Part of a small language model's weights: 14 heads of 64.
MLP neurons of a small language model. Each row is named by its layer, matrix (up: input weights) and neuron, and shows model dimensions 464-527. Each number is 128 + 24 x the weight over its row's rms, rounded and kept within 0 to 255.
After each neuron's rows, "fires on" lists the tokens most often at its 100 highest values on Wikipedia text that the model never trained on.

L4.up959 [138 132 173 142 108 156 140 143 139  98 116 106 120 145 125 134 168 126 116 162 127 127 119 186 130 125 153 122  97 188 119 165 144 127  90 111 133  71 131 115 146 155 178 136  85 137 133 124 118 186 123 102 145 135 138 115 137 111  99  91 145 141 116 224]
fires on: " the", " /", " next", " Another", "/"

L4.up2822 [130 121 168 166 134 150  94 137 166  98 131 135 102 121 111 133 132 115 152 108 122 117 126  89 118 132 153 168 112 102 169 124 141  82 108 165 128 134 151  89 148 159 160 119 155  99 156 118 129 111 166 116 119  73 116 195  94  98 118 155 137 134 119 134]
fires on: "u", " Grand", " Duke", " Tour", " even"

L4.up1445 [121  85  88  98 135 122  99 162 117 126 115 147  97 107  89  84 125 156 116 167 157 109 125 115 136 106  99 179 114 105  98 149 149 144 131 147 131 143 106 138 141 148 176 136 124 156 133 172  86 101 177  93 129 150 106 152 105 142 165 123  90 177 152 112]
fires on: "a", "c", "r", "in"

L4.up2025 [ 90 150  83 139 141 162 124 134 170 131 154 129 143 184 132 113 150  62 157 159 137 144  63  84 105  94 145 114 158 137 144 139 150 129 105 106 120 133 111 115 108 117 128 102 142 161 111 172 114 132 113 143 140 126 122 116 139 145 147 125 113 119 126 133]
fires on: " =", " or", " also", " and"

L4.up950 [123 137 159 172 140 137  61 150 128  91 142  88 126 134 165 107 121 126 101  97 101 105 153 126 115 114 163 118 116 130 140 184 125 149 154 153 159 156 157 161 130 119 125 141 113 136 119 111  91 146 138  73 135 135 141 137 148 119 164 113 116 162 110 135]
fires on: "/", "–"

L4.up3493 [116 136 115 119 146 126 120  81 155 165 145 102 118 163 118 109 106  95  88 119  77 105 119 118 125 105 166 104 126 124 143 118 122 130 118 126 134 139 137 105 133 146 177  91 175 134 118 137 132  82 139 130 133 128 158 133 149 118 145 185 134 114  99 139]
fires on: " round", " held", " edition", "finals", "final"

L4.up3085 [135 106 127 130 146  59 132 121 118 148 145 105 187 131 131 167 144  72 101 160 104  77 132 143 126 130  84 106 119 130 184 118 139 152 113 127 101 105 163 145 163 126 165 152 117 155 120 141 147 131 129 116  96  93 117 132 125  89 129 148 127 111 117 127]
fires on: " and", " satellite", " al", "Managerial", " et"

L4.up2748 [ 86 129 138 129 136 114 175 123 121 146 118 137 104 141 134 133 154 171 140  84 125 125 171 127 138 169 147  98 112 170 136  93 156 121 107 170 115 115  90 168 123 148 127 150 105 137 183  94 132 141 117 146 100  91 139 138 170  92 163 107 146  69 157 132]
fires on: " Ha", " long", " Al", " wide", " Ex"

L4.up1105 [109  96 132 137 146 174  96 115 131  81 126 136 132 123 159 143 166 145 143 113 134 122 152 129 126 156 127  89 160 160 128  99 128 152 131 128 129 137 137 117 137 129 110 144 137 159 168 107 123  90  96 135 104 121 125 106 110 143  99 145 155 131 113 105]
fires on: "\"", " (", " It", " by"

L4.up167 [ 88 151 138 123  90 129 167  99 110 122 102 130 107 126 111 135 101 150 160 117 121 123  95  69 192  90  91 158  90 122 117 125 110 135 112 107 113  70 130  66 107 102  90 108 143  46 112 156 148 132 133 128 124 140 122 116 184 149 121 100 160 145 110 156]
fires on: " United", "'", " and", " again"

L4.up3214 [130 156 177 150 143  76 103 136 154 126 128 178  99  78 135  81 101 119 120 159 139 119  78 140 105 138 132 141 100 107 128 110 141 110 132 118 132 114 136 137 136  89 167 119 142 128  77 113 148 136 121 116 107 114  98 133 154 160 154 110 111  95 151 179]
fires on: "vo", " time", " end", "ign", " For", "do"

L4.up3151 [127 116 141  73  86 105 155 100 145 104 130 148 112  79 165  93 103 173 134 164 101 143 118 136 120 137 146  82 154 131 114 121 115 167 121 105 124 129  64 143 112 156 174 138 136  90 122 100 119 131 161 131 116 171 120 143 132 135 131 144 146 100 124 124]
fires on: " after", " and", " went", " following", "'", "–18"

L4.up751 [168 130 112 131 126 130  86 100 131 128 120 132 170 130 120 133 113 132 106 161 104 103 133 126 151  86 148 108 117  88 132 144 134 171 113 128 159 123 125 165 149 136 109 119 126 127 158 158 112 115 118 141 165 122 157 116 110 120 116 131 132 121 110 131]
fires on: " still", " now", " currently", " co", " longer"

L4.up164 [121 115 151 130 122 131  86 161 140 133 136 115 133 142 115 119 101 132 111 120 140 109 123 145 126 134 124 163 124 146 147 155 118  73 165  79  78 173 117 120  91 128  91 164  69 143 100 104 110 159 124 133 139 146  78 126 176 125 134  94 159 135 185 110]
fires on: "chi", "ci", "bi", "zi", " Zi", "li"

L4.up1506 [116 130 134 123 104 118 115 146 114 135 191 113 135 151 146  95 124 184 139 155 146 110 137 136 168 158 102 120 148 177 105 128 152 127 117 104 135 140 161 131 124 129 139 158  97 120 122 142 120 143 151 129 141 123 135 113 116 103  85  90 147  87 150 106]
fires on: ".", " since", " Mar", " Since", " both"

L4.up495 [150 120 122  83 180 108 132 118 159 143 149  97 159 119 155 145 107 104 134  93 106 117 150 127 117 149 139 121  86 136 141 162 113 135 144 134 104 133 179 107 132 111 137  97 157 168 116 140 118 130 163 131 171 145 125 139  94  92 142  66 154 132 145 120]
fires on: " |", " /", " and", " for", " including", " named"